From a checkpoint of a small transformer trained on Wikipedia.
Size: 13 layers, width 160, vocabulary 1024, 4.29M parameters.
Architecture: rotary positions, attention and MLP in parallel.
Training: a variant of Adam for these matrices, 133M tokens, 4053 steps.
MLP neurons of a small language model. Each row is named by its layer, matrix (down: output weights) and neuron, and shows model dimensions 0-159. Each number is 128 + 24 x the weight over its row's rms, rounded and kept within 0 to 255. Numbers have three digits each. A neuron's up and down rows have the sign that makes its largest values positive.
After each neuron's rows, "fires before" lists the tokens most often just after its 100 highest values on Wikipedia text that the model never trained on.

L2.down67:124146175115147162135121161115155149167138117094104112118100135136120145154105116123095119110162134129091092116109179092133108138131084121165116103159103112099099130132117101083149151129110103131166109084151139126126152140151116100099112131143096141127121137125110163097109120128109145111119130132116120124099104095126093115108085114140129150110168107090143157150098181063136126158106140130112132100154114104129093104187095136105127172116112133135085183098095150098115137129134109
fires before: "g", "v", "le", "f", "fer", "m"

L10.down13:093144117122088118093143076132164139147111129157125109096141172104139142138150110095123130118130128107122171113143090069110098146125149151105163133109133146124138128114157141169138143104109150163103202101130128174131090109134161149089140144120155113102147162120104162117121129138120111137130082086113152106114167083117080118128107151164131113142131117138131145121155154150103110061124173135139133148141144122129127120126125128164096087145124145133136085123143103113139154149104170
fires before: "ed", "ing", "f", " as", "s"

L2.down407:108154127114149083158123126115190115136137167102143108143141160102122111179121173142144157162107141116130116138080124124112149136143172093118142137133091101133086150136172126163131133102116131105122126124099128145129112095125098102088132111151129197129100127118130133120099105096147105134111136161131111075101133136105096119148141158124151110114123117111141152155105149143112139088129153052118152175122106124157118133126086132125133139114133126149104145112125184124067081122119137
fires before: "ar", "r", "ines", "ampions", "ie"

L2.down38:121157118120178114140123140132155137166139126133113153121141132163138126153133097151130103160132102084089098116146128155115113142165143174111167147123080107098120079126093139109102109100143142087153128099140183122169101111147130111109144130105141123146148149146093163125111086151084134129125112170065145147152151106146137117122140113114121120101134128126098092095102090109093112082118108100131153135145140115147105126161094168111133098113114168121095152151135162143119143090092117
fires before: "t", "st", "it", "ion", "c", "f"

L10.down69:095109129109118117141123100126083119161151164145110128129158166108121119109113120134166149103106124099128121111118144157122112162145130130070118145122103112109139132143151156077118097081116147149078107111119103107145165195149121117137131137159104133114094186142135146129146141124120161123077112125165129103177124118103088128082118083176153147130134107161108085140123172112113159156130121131140130117086104112102128123135136099093110094132117151139166136119107144123159104102091143
fires before: "|", "\n", "===", "-", "The"

L2.down254:111135128123147162153085089148092112126160144157158140124144107108110111104121138099148150171098143141107149093111126182112128123140101111169091135122109187140175148127160153109151130121118086083116088149163143174126124142150187138129110154135117149089158092157104124157129133110121127123110124129139121110143113094129132134148142104137138136148120115151116116122103085154130147135100138140124143106142170146119112153136121191184105157103142126134156093087122179126103089124146153
fires before: "y", "es", "ed", "our", "er"

L10.down22:153111121127130149126113099121135098105122123141135111133133126142129107123122123155104107152110115133161168112093155131138143104101135117144089171106134153116118114129150106141125184132178158116178098114118137157167103125118121075076153131116124168120134112083096134117153137146144151106118160166076164137172142124120103069092126161180115124155132112120133110112128154092156077105106139125124131125118134128146189140169173134106125144104151135128131113155185137098103118097128130
fires before: "ed", "ation", "e", "ing"

L6.down7:144124105075159127115118118125103112089167079162106119181167117105139127112112108091111105161081133131104135128139123115087126133136111124146140107134145152148137129112092114142187133109118166120136127157128155146133163149136185168131127102123108146116156117129122071135106121116119153150137112128144138117135142139129123112160121142093136106153116121165154121139159089128162092091108125140122170112129176109131134158144137160116096153131183108171158153111147166103147084068141124
fires before: "y", "es", "er", "ell", "our", "ed"

L6.down98:141122159107052151141111063127160129098130140123149164155141122104186100134094150162124144149131146123136144118139130119163144159092123173110119168139110152141105146105122107084161134112150092162159116126140096139152105117115091163132126117153114143126123145152149103174115094130110097110161110148135129140130134110116081152125154100140109086145115156105128140115123155109086149165131115074148119124113115125114165147117121114151146141172164137122149136125107154140153088176161137
fires before: "oup", "and", "ad", "ound", "ant", "am"

L4.down412:077101123112102128152124121139118091097116115126134139123115156091149123136114121121167128074204133141131117088109177151123155106144152126122167135109135116088101120136120116126134098118170089118080174112102089128110125120131119112142127131125120124143161088100140118140130142119145136144161104136132109118164132138153111100131154102091065149120064123150104149140153130144143135123122072123107153112094156172118117149122135122163123113112117129161158083127166109119167172134147158
fires before: " States", " |", " in", " by", " K"

L5.down383:125069104080109140133122106119115169144100130117131116170142116131100138143139177132116160141165161097101122158152164132103128157121131153129125111120150124094135127132112140085111110087160157173124113169146098172090141129135111122111148125153129179103150134116124132130128119126163115116147080149141164109112108128112105135141089123140138151132100098134122139123092093115128159101138178088119111147155059096124130151116116133111112168167094161162106157142130146133106128173089141
fires before: "y", "ical", "ist", "ig", "ad"

L2.down415:134145172087147150144124166130125149168122115097162142105134102145128174115096115112165095123146130130161124114091129102111165109122141129123182095119149108127161114178138135133149127121121123107136124077118149153133068134178149089126145113091164144142047149086118148132110136135172119102098149168128109135150127133109130158153131088118148133102102117136140164130141124109109099152157124107115126138141131125130123143142118098126066163108096155132117134100117113124146063148127117
fires before: " |", "\n"

L7.down414:131107133083162093132131103083136131110119115156120124092106146132133120156149114147162108107136119077135121123082132166108118172142155134126165123131150144118148146158118127143115127133125141182159134084112127171116130113161117112086128150146071108110092141094144083162154132161104108116088111146157095150165142139145149156104126119146144137115117177157142148169107160083189116105105134113150111126110137140125097137148116115091114150137135115105122136158171130109173078118112137
fires before: "s", " of", ",", "ed", ".", "ation"

L7.down39:123132147187140152149134148163140092114106134137142111135149141099114115124120115115117139106192124100149116090104149109118112118142073117114141170092120088122112088157137105158140163145173066190133128101119173137157150109089135117132171118114121150126132169116092152128153122133120147107157116178098104130116132133152108129120128107162167121114106084145073124120113150127102122128144134135108129143142147080157131131131089112125138099162152111142115150151133145097142090100123095
fires before: "st", "f", "n", "c", "fer", "v"

L5.down66:126141142115108151136143122130119140128189125111151142147115122186163139105108167098152132115165146132140099057127146133133144105141082145113134122116096122136126140118098135174135095126145129152165118132138091100128091116097136110113167131131108114125131129107138096145126081092129104137165131143145148164097152125131152140165160161126123106160097127153101125140106123128136159158125154128085187092137165138138114154090113123165129136094168103118101126149171060082134131137135147
fires before: " of", "y", "ic", " in"

L6.down266:134129105077154154104149110094118119097116158134096128126121137142111134144106114123106102135156135146121130114087171109137110122130128094088172146112111112095152191122115119138140112114163159149125151090125143164103109122163119121127147136143114151056159114103105123144149125120115121147127132117107105160165140095117128118156123130166069104145116145115089147057119114151133141095139141146126093150148108113140092173135129134157117110138105154114079137151176084121115188144119130
fires before: "ed", "or", "ion", "ions", "s"

L7.down106:133101127148148096142144045090122140105102198127155115142132148137100134165143116092114124118140118127108138096153143104123127101129101125149133116165118156062135132124166141161144146165163070144155191091082138093160138133136138146103107124124074130131156116128077106105133129121109139098115111139120138128114143144122129143137123106152148140106106134101084119125144157163144118147120140133104138126122134135154114132098090130120122125104130177119098140134104152140106065091135129
fires before: "v", "gr", "t", "du", "f", "cess"

L7.down369:129141119113142124132151109113106117141141109108136114169107102144162137126157124174160105118168115142186185144114107157098125176128104119137134135107145093114135147120150117129143091142143135118133127097166118144103141128115099116148201163093101140162108116140108133171166116154082119150155088145121141139101126144177121133128154139072161123122149126131154154183110116111161145148132174135113149119101143118116137169158158111118091160134125163124088110155115139117129087116134092
fires before: "e", "es", "ge", "i", "y", "us"

L6.down278:140143144141123130136101110139118127164130086092105119126134116107104097130141110155100104189107129141128115106135147163086130116158096153123173088145118126116130129124153122145128112173122115147146116171131183119102124118084142122068117140067122126130085101142118103096124115123130153112082175152122144122141145137154144109105145105092123095129082118111102140107147190139160111087091099137138116132128127117095178123113127184090143086129170137142101133133118147114142136107111129
fires before: "k", "cess", "ce", "as", "ip", "le"

L5.down225:106142138129168122129098147135132106149131116115122115121104084147147143141105120126094134108125114152135105109111184093130103144126094094144112156100089127112098098135125101152154099148141110132155098097141105104122114138174114117107095125144153120121130153157131135126141136123088162089123129085113081145122148098115079133104115100126138152148167074140115147134103187111147129137143102123091123114147133111123098094163077131158135160113100126172087176139069161103145090102143134
fires before: "g", "v", "f", "le", "fer", "ce"

L6.down90:151104146124170125152172089134125111134110140120118170102110080116203094139105132110098131153133139146123112128137134153098122122143068151119152131103128113072115114173095158127134146111158085124107090093109120112091112116114164119115116162132126116132162103134111161126149121168099121163084177160118141146157138116122151164151123130111104104110105097085099122131125170176118123134146151128169140114144147151166153127120105157152119122105126118121132113149089141157119129115106163
fires before: "t", "it", "c", "ion", "s", "an"

L5.down37:125158096121149082144122132115105143114096115148063110133139117172168162137105122128103146130111171166097092148107129140147131121108140139155132174159136105120129133125147122105168114157084145092156130086167121130173098131174146118097102142146124156146115149098131142141102096104122106109092141141114111071124133114146136178146098098143119134134145118142098143192139167144127127127125157150138104123141126142143112137092168138155139118138171144144130163121155147116108060143124126
fires before: "es", "ear", "ou", "oun", "ard", "et"

L7.down359:138116112112173112113138134089131086090099152113125159140112126146126162147122143103163109091151097144141139101104126155116157151120151179101156102123148105121090125119150099119134118120138149100112146106151155189094105134134116107130130144125133154109122112113085097137113106126125092131088122152107111140128106100105161145139160111147127151096156118154153140130121179152161115072107173113089080112171114117092118135139127087147121127152126176138105141113114116100092074109113091
fires before: "0", "2", "6", "8", "7", "9"

L6.down390:136155139136125146130135144147105149146108101106111123109091118108119161155122116123107123119141083185112120136155147134135107127107118121079127106115128123108114081121140092083104105139144099130121179113134140129094134121101116171115122128137104138133185164100131144104201110120140130123107141098141149097157115141128132160148150111117104129131108167133127165151135088159163095124112148146139158176129116153149148158084124177180145143149123106138081146158204124142104150147134118
fires before: "\n", "3", "0", "5", "4", "00"

L5.down374:142161135170164146155158107153135125142137133105104128131126184117124073139110145129108146122146111112154158104118112150109133101133166141136100168077148092154069098106132127127137097147113103140141080118151130115134143137092124143115147083135121157117106144108118144141149118145121158180131133138139166117178133102133094172111148123148145153105105076158092137101116107125124106179152137137124105138138160141141123142120136108126155159113169119157120150140188108162081147138141086
fires before: "f", "st", "c", "n", "d", "v"

L6.down287:141132081107164116113115123171129124105168075151134101160149117173133173147087145097161105118148144133148174098132111116096126118113113139130156150128132147157149148113113089109155144137109139109152120153125133139102167111121180138141119117121092115103147165138120089087120136130148121132114157130155146113137127142164114127141106111118168117150114162156177120139127113092136109091089115158106146091126163120119122147166097148125094149101169099149129154106147152126154058088149111
fires before: "es", "ed", "er", "ell", "y", "ial"

L2.down30:109129122149120106115152131171079133144119133157154121144140110146125140131143157155182129130090159150151113139155113164105154093093094114136166153092130117126080112125186148103131092149129117117080094166140102122124117072111119144162173182143134113129111120137075139105167113118079114160151108131088145155118118103134128137117148099132163138123141150084126103178127166127121100134121145131139148138147158154098127138158101089109141134105133146154100115150138143130113112131122082
fires before: "e", "y", "ge", "es", "d", "ern"

L5.down201:118101127130144132162149116154126072121137143104111138122179102186088165138163105096099120127152108142135103128114150143124134081106096088169108139148153084165102137133098156119169133144133099130133079128119115123163136116111128089073116149143139141132132126140095085096141129127143155100108136091066138081103096135101095127104153138140150134148115112116148138149081133100091146145128127110112110134133115097124124103135153140105095173105128158154082130132141147088118146147143121
fires before: "g", "v", "le", "ague", "e"

L7.down185:124129112094172148140120132161160090095136141132064178168099115152117133167118131172132118114157125131106146113154155176112146167119158119141152149107150122096119114131169122102129090155113120132117140091131152159126137132103134114124150150087126189151142107097132100101098127121136105138101167160117089115134140115089144148152131097156124123117104130148160159114151123160128107112106123132127052139149114143128143139109116107131163178101142142151139120150143090124070142106136101
fires before: "0", "2", "6", "5", "8", "ess"

L5.down57:116115109118156129137146094130151089132110112167149146157106134157098163170130147140110117116148122187123135122111138149120126140110112146103108132085155091108139064152165112109087127156100132103086128192147127143122136120101128117121124134130114159133144136079137093151125123101117102153084150142118074137128153125081159133114132093187152127115175145162131155140146142111143114114163139161124132122092143133100113140157161109138150139183125146144104161178119140142140105102106124
fires before: "5", "6", "1", "2", "4", "9"

L5.down240:153170102140134098105134139104132122098092080137130160158138139152085092147110099111121088174124097177123091126128136126105139130158123117128119153116150101096095126141131152140152119088151142075133114074128156120104090138117145106112122141110120119130150130104111120139093106118144146145127134151139088121135134060106119138173099101127118107090105134116131127064102117114133139085145137131134105117143149085129119185143163116148127118161106090116088146095134118152096091144092128
fires before: "ion", "ed", "ric", "ions"

L2.down373:128152131103120101080146156120139140116096102179121109141101156134125119133087133193150124120089140087142118131099106132112101166144093109112129109123132099149072159129119141155161093108095141093145133143167122184109102096160119117142120104109123151108083123100153132146126134110165144126134145103129149101100161148132132111141153097110108137134133139163129112142136152151123133057080139159115140099091145131083156186153131135137156136138136104128136099099106156122155097123119128
fires before: "ing", "y", "es", "is", "id", "age"

L7.down358:125125115141111069180173149152103099182136151119150109145096107148080121114130116155148124117142092144135107116146098124115109127183146121120153144115152063118124150134123124135095114090118146111134119141092116137142112123142108063099155119079170136128083129123118153101176134136126098143146150159099133117173141065117110104115143109115160105076098107124130100097120108123137126106107149114152130116157079120144134146153153113096121129134099142108122114122113110146152120138088137
fires before: "\n", " |", ":", " for", "ent", " and"

L7.down391:117145127133161123132095131145103116133145148102116118165109100124111136153106141110169131134104132146125176134108145141129130133148137128189127113150123126080144146112172120164161144162138121139115152086115157137098102118109148099104133106166119096100124151083114111120167094179163132117127169155101123159081139124173127145124159140165147135140174129109165115059171115158160126111124152149117108089119130105182140134105126120127154166111107090100144140115140146135120107090149108
fires before: "ed", "es", "er", " in", "ing", "ation"

L4.down74:145112140046140163137107118102126100155131116140139125133115098139135091157084155107115117086109115104132121123066157114135101138119142135117119110114152157149124098114165135147114126121141148129128115164126106171116114137163117097112095156175101125127112143159145105141153116148113146141157169155134113130163131155129147144119105189113137154137119160126131094146139155064146134115139154119135164144125150118139084150147149077105172159110108123140170125114163116134085178125093129
fires before: "ation", "ed", "ement", "ing", " in"

L7.down182:103095171105122112129155115149160067109143146130109160125131096127140131126085157144133159120142091128166120143118119143170099099092152121122100162089145108134075127125161131138133113155103148096138153105115122112115146130173137106111155128122144182160125150134138099146131067149128124117155123119133075072158161142161113135151120119142123147085162102085152164128135157124127132090142148096148111137144127152168121111128147057151167128106150143141140157129121130134122112114157135
fires before: "ate", ".", "ad", "re", "ud", "ev"

L10.down93:119143162133147136139125094154152118100115127180120152082119120153133146116104139103129168144187129149158135143133142111155132139122119145092158138078131100143117154181103155133127152128122112138134143069102116116141118136134119117120147142132156094150101135066149120098127141128139127153121187093151109131142098128143136143129133070114137095114101135101145148101111189147169156121068172135145121162145113128151100125112148126124113169146131113094100116137115144087123064130113143
fires before: "\n", " In", " The", " He", " H"

L7.down357:120135154153123147122120129149127110109176153124161123083119108083134141093116113122176096093127121075176120102093127120145118168095119118098157127087135151121111115118139126137167115128114112140151124148138098126143142103137126103158213115126138120130122126177156151168128186121104109109152119104109151154116130205146116143131118173113147104118153128160156158119120154119125107117148134126157142093112132106118114111135143080118117119114153113116143134178118163109139073128102118
fires before: "ay", "ac", "o", "or", "ace"

L7.down64:066148152159120141140146119140138104143150128138131085138118147132090117122127130124112136084155105099135151133131139142127105144145170124159168086102133115165132162093177126159142146106113116101103122126109117108119134137157141121165201139124167149110131127156112119121127109140154099115137144145138159157120175155132094134136097086150150154137126137109132079119127130119146157100167086102133139064103118157128118157092135147146119119168076131082136115107105097102144173149102113
fires before: " |", " \"", ":", "9", "8"

L7.down105:131157072119135121126118130111134109110115093167150158174145136126103131159101097158124100145135112159100101141101130158120144118166158153154134140109142058103121121119131098145101085121151101100117186098103143142098098115118131147166143125103130119132130123126130109145064109146091137131133120144142113135129111093115104120134099103118131128099120136120121135081130131116119121056144126131124091117155166081135084154136166084121161178152133089121096117129081145132114121133106145
fires before: "ed", "ion", "ric", " that", "ions", "om"

L2.down175:117133144092127168161145120124122111177108144157097151127113110107115132130100160194103186123161115136146116108144174144131141168164133131126138133141163147101093140097146161109124159108135111151129091161136063093130117128095175129113124125122131129120099134105142118133144124112103129102142089132134150131126122092137110160109104075112106127148135128095139120134182171148139111137115098136141175152173107079128103122112107103154091133126162130132126127154131189137098097146148119
fires before: "oup", "ad", "ig", "ound", "and", "on"

L6.down272:133096140120096160173142139166120151097090138137160164098119117111146151183140148149124125101143155126132153110174134123112134166151123135111122131155174153113105139116093079096155163159128157186149089113135112108134123151132149107125158107101120141125107126156119130130118132164104135123138131128100150103147153133135132162100098131132143157152150101142172164178152146123128159123118106110132108125074148119121134154135128103120122132140164095124119198125119109087170110136194145
fires before: "oup", "ound", "am", "ad", "ess", "and"

L10.down5:096133146133147136096061112111162152092154114128106143139110127134122097129158116148149163164118164158116119128160154125139178121175151110156114127093111091160126140142157115123105105104120100150149147119099126127105144117104116093128127122100127065151104119127108168139141095135088141116095156084127142160107105158087154147118171097121128103147134100106070137126098114112182133125123145117113146112111119108132167137150099143128083117178100112134091133120144136111089091125135146
fires before: ".", ",", "\n", " He", " In"

L5.down287:156161097150147100129088104151107094110134147109076121098104176126129123142148127155091136118086070134115108155119127132103110122115156126146134171153108144129148130127134122134138136151068132144129125092135124068139135149159126126119128118138136121192120136106116136138151127152101113093058126129153105098116137142158132103148150082158151112093147119100154151109105148111103096105146153094154147105111104125107110061124162131143116146107159174104140114133113135089091120131144115
fires before: "ork", "es", "ear", "land", "oun", "l"

L6.down394:122137134156140138141126113122116143120096162126116142142104140156162130125164157185126154094163114116089136128131115166120123133101094089118076153161136133107160191136141127126147127065163128144128113148106114174137146127146140130112167125145130095101159171132084134142137115129167204144131113128128110141110099138139140137144167118163127128115130114106122116175149123165120177139133146078131135109084098142134161096129134110128139114173127128170154087153123120160141094154118121
fires before: "\n", " United"

L2.down362:142088127081167111151100152127066151125099155155070099119129109128140128147102168107130096128136134116120129104140144127103127182144115149097145187131087105125133096134148047120112096100150128112140141112063129153137169145128121121120160112127128111103150167152175152150149142126159113156117139159164130171130100108079099128161121096101116139156122138113126134124142100123104134131157127121132127126145117123161144118132103162142102097115113128145139136176122104094145148140138132
fires before: "9", "8", "3", "7", "2", "4"

L5.down293:106095127099154124123129135127102085109133118128124174119116104137172139150107095167168130104132129108146171076125122152141110173134086109116150142110112177100096075148105149109125147130135165114138140133153153140136141115127109128169157115149097141150115118137160165168107196125090179141118114111098092122143132178166119139113103089085127135103137149174112143138098128111130102100100133134138132146104108159133138105140118130110132112155138136145136114186118118104102084151117139
fires before: "ay", "o", "ac", "ack", "or"

L4.down149:143130099117095155136103147125166175121113105127111154118158122154135088103129092130118163108104126160155144090152118111123115113133058127150120136078154182135128128109106140130140114145112126158148103155118131132133111123114140114149118146100069127130091142131111069123116136155091159099150161096043134177116092153148129141115120130112136110125137155146140087083172140149143111121110127145167163137120109140101124154119113135125163169124136123160154107176156117112124135114121125
fires before: "k", "e", "s", "as", "cess", "or"

L7.down88:149139157051144176104137132085116144123116155074134141149097135170149110118125141156136121103134164124133099118133133132073136118106121145135144130103117130161144121099095140140143142112100113122101138129173114126149119125068150107125134110150096126138179117117106108167118087096086166176126106151143126127102141119120151167163144148097159147121156080146066126105115119100140159123113148112117137145145165142187142168143123097107118116135143141111125150125135145099156140111113109
fires before: "y", "ical", "ist", " of", "e", "ic"

L4.down381:120162128120135091140132090136155138147110188105161141144137134124102104129103147154133142119107132119121120143083091135119138111168159092127115136133112118158087107083151123153065143094115139113133133161107109124114100131100099105094138133109148140123147112124124106130095149110145102118117149138136154053104131141135080094119115104115144137100117107121138155137115110102082129107120115078112167150125108110173128131127085141110133180144138164164126144120111149076085059131133130
fires before: "ina", "ines", "r", "a", "ie", "ar"

L4.down263:116112140114146175153145152128147155166121151108157129126120103151116132129122144112118136115139116130109062115138152094119103108156120116155147148129126115114122136135144157114194164126157110116143066167175096095161111122119126135112135137126137146077144129140151131145125134113116124119091151102124127057118111088111145142109084122133168136109182114100138112133080152093117109179162143129148096134108139139119134098166137131181132173160119105110146136160129121119129152162160092
fires before: "g", "al", "le", "v", "f", "fer"

L7.down427:127081094082142120138106150123159116109145156124116150140148143147155155131118132137107132129158128129118097062138181180165110129118067105137143140151098143141081177124117138163123190166116138113137143081136117094144116145130128133125148129178121138149151124144107148101143152133131150097083120124130095129081085141130092131129143090132175135123133123142155127127123133081119147102104138125091153150170135119179125131141148141075118122129106146115109112125170152115136095122127112
fires before: "ague", "e", "g", "v", "on", "ory"

L10.down194:177156130158138134093073101118146166139122144165141158129140125156135127119128121091155118169137113156169109122125131130190134119102137146114096161072108116141129151180128149095124098117125106114103147097135110159147179135134073139145133113128134153092130109110139132118147148135075116104112183146144152138139091127138161161176130111161118151144113093128081126104100152120138152145140143093140135124065110134151125117143112125118124193107136156107123128127117101143146122133124146
fires before: "==", "In", "\n", "===", "H", " He"

L7.down6:113120097094123126140128107111181095126150139112145078167143131113188155183151158122136144150133163097130128104108129103125135147131167102090122162146135088128129129083164153159083134120122132096152132133064131144135132125122115119127172141152122143138164130119120133113092142102112150118120133154107078080102127123137117142158148132122125114100100112119132132159131157181126170117144149080097161141135136108173110124111111135120161121144136127130135129157140197156100086129104152
fires before: "ar", "ild", "air", "an", "ang", "ie"

L2.down391:136095146117131153134148128122160103128140152125126113100131122116178120120126145127075142152139119142141069098175159154101135099136156130102105105118125103136165145141117144116128187113165104141096125122117109104125103098139137115098128121127165106207141127147112151112163112150126172124133162115114133161180163123130135135083138159105136118117130141129112129132079130160120141158125141146161125104134084147133125055116099157145117112088152120100137106149106153154127172132072120
fires before: "t", "it", "s", "c", "an", "bum"

L5.down112:154104097086137151138124135114134120111108105124127120182108132143165070140131134135109118110127134140079159132109195122114086167171104093126148127100155147122156125136121130077103147107133106124150130116152116155133108117154128162122113147163103056135136148142155104145152115130133163144098094137121110123111142131145116141136143115088162131135110145144187106075158142107158189130096173149134121129113119132139120152099122088084150162158140121135113144162115147109133090132131125
fires before: "y", "ation", "ical", "ist", "ed", "d"

L7.down204:137124130124141119136137096144140125150154102154147129149143077143132127139084110147150171159107112093137115129096050148142099110112129123114155134120142114132154126118129108148139096140134116151149158093128103122152101152116100105105141177123136140132097102136124160148173126136078110154104150108126136108142114136114137133100162142139143158164115139111113114152110187108139163094073131111151137137135103133113136167142122107155152171150124106119111135125059190147112092095139067
fires before: "e", "d", "y", "es", "us", "i"

L5.down391:130161151139104127163134169125143128138130145117122118135132131162130140106131132100154155104166106109136089113109173082107096130123078085119102137103119113141116116138089134141114109116149076143141101094127116132130127118144157122130115128129133125122115163146112123105129139111101129114152138129070090079087121121153083120104102050166115136160128093121117128146122165142122138120118138128072125134139116132136123099203085097122153119083132096157105131118091149094127096094114089
fires before: "g", "v", "le", "f", "fer"

L4.down273:104120124115101127139101150103122127147117106109129129133120097109129068117127130122146119084048100132202111113124139147118152134131117158117149139117096139129102123132133136146125144129086107127125162117173137109113097079130151136135139137114119130136158147111143125132110115130101137143112131136101140097135111174153130073125101082107080132115152133165142099132123158076161121097151162119113136138155136123130175153147117124085178154171111133165123145146161063108144078138115143
fires before: "ay", "ac", "or", "o"

L5.down171:142145154110122143123111119126121123102127099145118133113150136126135178105119106122118131067125143151171160102070144102148101135085084125168150137111131125149130131135146131133119126124097127122150154115139143150140165142154148124136127118104117139088152113150116118140115078130116139127144111138120101189164141094154144121116137158135197143163169137113151110127142171163148159153148143173130152147137146134087167128080146122101125141134133159116085158175192129096099152122168145
fires before: "ed", "ies", "h", "ific", "s", "ts"

L6.down216:089145150140149144142112124108113114137149110133136132116104092105147141069139144140124135107160098130156116066123117126144128119146114151096181160153092146087104076129121130133133137119137136149153127136134139118122117123099128098159147137137091150151099168154093136158106186116092108153111172102144114097110128165172119127107092116110164108100131141189148130134127131113149075128144091155151145098113183120129108089169119124110160150156148118146140117111127125120128072141116150
fires before: "ay", "ac", "o", "ace", "or", "ant"

L2.down120:135127085150129138097119125134136105175128113096167105121152132131128123129111124153105114088137118108129166077137131126177115138136170087121139091080114153117124090130121134149175114144160107111131149119096152101125149123124149093147089147200120115142139090106147155119105134128164108133157170127099157145120128125112137117144127150145105117107115130134101145127144139136133174110124138124108105189166143096134138095121154177180144127173098126098137141110129114076090118085098146
fires before: " |", "00", ",", "st", "–", ";"

L7.down216:108147124152094164154097131140131119118188147134141113166114114143138114138168120100116130131155153122114100120144129114133124142136077142155124143143079109140121148091123093186155091121092145124127112172133116150087101125105159106119171104146133130187125121097128137171086093101114112171150093110135127153070154145122135106127144149128095085110139124169120125137091158123108161116128146077134125124152188145172144131099127121116118156123133146115114120120148110113121157123123178
fires before: " of", "y", "ed", "ic", " in"

L4.down413:112126143084116093110110127110112121122124153130121133112136129140160148113159119121088044119135137144136145114133133143125141183158107131134106122110114129169068124143124122122107136121125145111099127112112132082097137098084136128144137152146088086087154130124127125121120165129155165126129139152086147189117144135103146135070124113109132123157140116137155114149137077124147108113116137122115144115108132133121146139076137131099102161134127132151073133210151093094151116142078109
fires before: "n", "k", "s", "ity", "ic", "te"

L2.down318:081093129115112133125142119118160148110130124116113119157140121099118146109040132144088159149175134150090155131165189115139107131145133148123086124131155109133169104111127140105160111100095144150180120096145113123129098128154144153159138158161151160136117090152135101123128160140156151146117124134144178129138071138097125125145090139116064149123132123132134119138103133118121089126147121086157130127174096119104150118119097160124116155117142105144135140110148141146084149130139095
fires before: "ad", "ack", "ig", "is", "uc"

L10.down96:153122118104161137117136165145141145126145120121103149126127160157112092134135122148108102166114149130110133100071123134117147096108133148108127170115129099102171131100121118150151156133128155107188138089147138117152158147142154117138136149106060157149172136145116158097147118109184138132158108137117119153115080161140108142185134128139129089112107134102136104142165106129103137110092116126146116150131116165167107141129113155152151111129127083151164083143099175157082111126158130
fires before: " ", "\n", " H", " 1", " V"

L5.down428:117123157127143156159143135142182126177117141109119141147139110149108112103091158135129112111143139115107116121081174137134052108131143087165126127115088066133112160116121151128182146176140120160117082092138105098141143142104133129116100164142151150112087127174142145085137115098104159088094115098106131120127100155076151135076101137144132165152149109116144163153086138091142129145116136133137134132132122123148153141131146149134114142113161158130103147139127148112115141133124130
fires before: "g", "v", "le", "f", "fer", "um"

L6.down208:109115082142135158123106139123174136134150101129119094115140153110129125126077145115162111086162125113129186112125106146153124118182112119129142146103163114137104092097153120115092105143132160201126118103091152156113156135139115118114146140130167116137149131089144148135106157110138112125115063132089155142155117113133172137158149067152089114081074137121114183124134161142143154163099130155127116137132135144124157105127130169129137153135125105090117136126138132119109116142105141
fires before: "st", " |", "r", "m", " in"